config.yaml
n_kv_head: 6
head_dim: 64
d_mlp: 2048
norm_eps: 1e-05
attn_scale: 0.125
bias: "all"
init_std_qkv: 0.0232
seq_len: 2048
MLP neurons of a small language model. Each row is named by its layer, matrix (down: output weights) and neuron, and shows model dimensions 32-223. Each number is 128 + 24 x the weight over its row's rms, rounded and kept within 0 to 255. Numbers have three digits each.
After each neuron's rows, "fires before" lists the tokens most often just after its 100 highest values on Wikipedia text that the model never trained on. A number after a token or word is its count.

L5.down673:136154146106106171107100126157077104139103155119165108039146116135088132109138126119119136130080117157087107146107151099097107155150138118125162156148138115099142119122097154082113128146103148134106127135117123125140114079094143146080123149131134136126155096081081130100120145166130098157122084131106143156120136120140117122150145103098080107177128129150131193100099153148157151152146116060124102127060095162111140163120118129106116106083112132148123111164131149117174185126123109158070130098109121110135142121135144130141183138125083098131162136120111067117098156153137158151
fires before: " " 64, " –" 6, "." 4

L6.down1127:115107154096102114110119099204084127097093142159125158094134154156153136128105116132124136141150192098083114120147153109156087133105094098127118144106160103103129132161097122140139169124105137144142117140087104116096116104143100127158140172120144145142085131148161150061109110168109117175167100100130110143125103129086096140141152107205105120130138173131071094088168126096097164130129100090159143100164141132142144143124152117106116092106150149135118173068180131132148142116128122131134133130160108113158150108182145138108122112136123177129172147122187104117087112124118158160
fires before: "\n" 37, "1" 10, "8" 10, "5" 9, "9" 8, "–" 6

L6.down1324:142149182140142136146104171095099118148143131149107121140106154167179175174133173090108123135127140105058095116100146125146176127146118130115140127122115094102072116156122164145129148106099112129129100130103148154087136175087119144127131163189121107082118156126171151085084133117152114150127135074123113096119154103193138134149135104140089163118137127162101114084092145180138110113160115143109100070117124143104126145148114118140130103078118139144129130099113089136120139155130134111136127144112145114129145115108100132141129159133115133140125118105130141109108139114114126100
fires before: "\n" 45, ")" 8, " " 6, " American" 4

L6.down90:114107192104123155100138181121128147098156153132133134107125142110172125130102104117136104105156120137079101146149129146139112130138099137110124135128139065133088108138120126117186169150111127111120115165139140131134109164102169139115120117164143096102117124154103134114082053118118129132176129132099098184132138139093070104128118087120089173153100093168125129094109127145138177088072153131129127126154117108127187144160134122147125123108110118116158153150126116121112153095118155102124100128152133149119119096136135127114113118178132088129129139125137120153135133124124142103
fires before: " " 50, " a" 7

L6.down884:178132076111161138113148093112153102126098152135113128116137118138088152108101189130144130109138171150097130119152120154145159120165119067132171152160123109138132136115145153128086144195090126122125111110070133149112131127112129177108133121100126105122126164083126159121140146083165138104136073088109164175124096097138165141144158139086120136113090141114134157114096121164115098092120133155106179184083161177146102128166119113126138094146087127073141100123127089122219159134144110130130143140124139127144080108144177133091092156129125110113141158142083155106163100084128134138
fires before: " " 42, " of" 9, " time" 5

L5.down748:100145139132151133136121139136064093101117121130115128102089115095166132114108134156134151138134132111123106135141103132139093121097111132109153144138142127093154132123102090088119146147109162154092124138144130154140135134124133141102180112142100186120154123115147136152096109112100107133146148112111122100088136143065096128116169070162087138132131168124128157119109149147119105113204130155094073094138131154095158084101158112123130131138105132145145163109115146106119113102139155131168099135102116118177150113109127116105099090146110108123141107088169116161117156128075166125
fires before: " |" 26, " the" 17, " and" 8, " " 6

L6.down1154:139149135142082109163122097130121170118103126155125149160137165126116143097129088136104129140134153142179121102137124163079155122101134153109096169112135114118171157121133153100073146097104118121090095110087075145124112129139090109124151098120140117132156131194119163110114088129114104066131111132122121142090113124131145140117140070102132138171160135133091124142151140146130108139154142116123154113103105142148155118131156134110147118194170100134113138105073119120135154143101133109095157180114139129108109096108086097122145112139119138142180147116132113096153126115124114137
fires before: "\n" 29, " /" 12, ")" 11, "-" 11, "1" 5

L6.down216:146105125129161109092126125125143124120166151150116159133133117086087062120109120137160100186132160119115127115117121109139123086165141101093127111119118121078154137119148114150128108122118163110130128092107178148129083133084115186117158141114102149139125146141132131081122160119096130144133149140127127121117087114136126083157098101167153105141109111187139080100094120150114129102139130123085126161146135111163106157137134166163142121096138131131126127133136126140143178191147099141112116144119126114120129144123099163166155102099132152114100160126109161149118102175150150100
fires before: "." 64

L6.down1442:123135134144102192128142111114116111103132137106086134118142132157147104159129171132131134135129084158114094122124141093147117107105111118173145149109116149116110140096147142143062107111137156133119126168144103131097161160128147111138129200110120134084111107086109105059142098099131083155174110169165112138124138120175119146162154139154118118152121147135116118133088097124142125120089118129154139127196136135124150136107119130152157141095148138135087170128123113133078154136143114127133133152133123134171104161141148136148130192147123112118103146142115130175139158096139146090
fires before: "1" 35, "2" 22, "3" 15, "6" 8, "4" 5, "5" 5

L5.down1567:157130119133139099116112123090135119100141104100137112113133107136164158116109135145107139141145139127160128123143115100127147142123101166122111113125141149129135110158114109106123114147109148096105142081108192148115102119139107142099115144143111151111106090143118108075125131138103125157109103106126176129090177133161106163160161082116139116133161128168145096103120157131168129142157128140121105133139145095154145088097131126123132151105096152086120126144136084115118125096103133107095077114172099053145152148158134152118115158125148140149119095179128121145135135146115108146
fires before: "," 27, "." 21, ")" 6, " was" 5

L6.down1852:116132106096159138152133136114159111125118103123115148114144109140129161152125165140088159135178118100131123163124151139142087096099035114089120130128149102147091108153145127103136150089157141118075140128140153156148132148088146134107112142120155154147107120176145132073150125154136141099110144130132107100123116137112146115103120136126153141181142107148101152139109147154131131121104158129119130125143180091171105144122133103133106128102164184131129144130152147095111092112115109098117119138133071091129147114163118153131125135142153135147080118169109137140100166155111124112
fires before: " |" 36, "." 17, " (" 10, "\n" 6

L5.down1922:124141156134144097136130123138110102167076124124174120126144211121151122123089129109143130131136132136173129135132114129126161138156160130093137116132123140101165150144114133147111162164157121139141125114136130189144143142092138150133141128170117092116074144159136127087124149091092098126114135138135112110134150122142150181101151129108111166169121080126127156111137132151130150121103132123113116113148136134097174123151147121102085085144163131123138166162090112138088139128099124116096110095158170137124170113100110131155102083108142183146103106156144087076099059139133166123
fires before: "\n" 25, "-" 22, "|---|---|" 5, "S" 5

L5.down383:101141110107132153124090136103134120152143117107143149133105109144130116117084143099089154163109076135104166133142125156085156093129110133124119145128149146099128124106120120106191106121156132145119107180117114100135085120130168158110129081111154115111117192131141112129129109161114141137123119133145112117110110120113133130114131120102113147123141124157135136120092125132121084156126099111140138131164147105098128158124160112106152094123105116108074136118120152084140152135131138098099148089148101099130133161117113106128128124126135098161114101133112142121151138119122112163
fires before: "2" 21, "1" 19, "0" 14, " of" 9, " " 8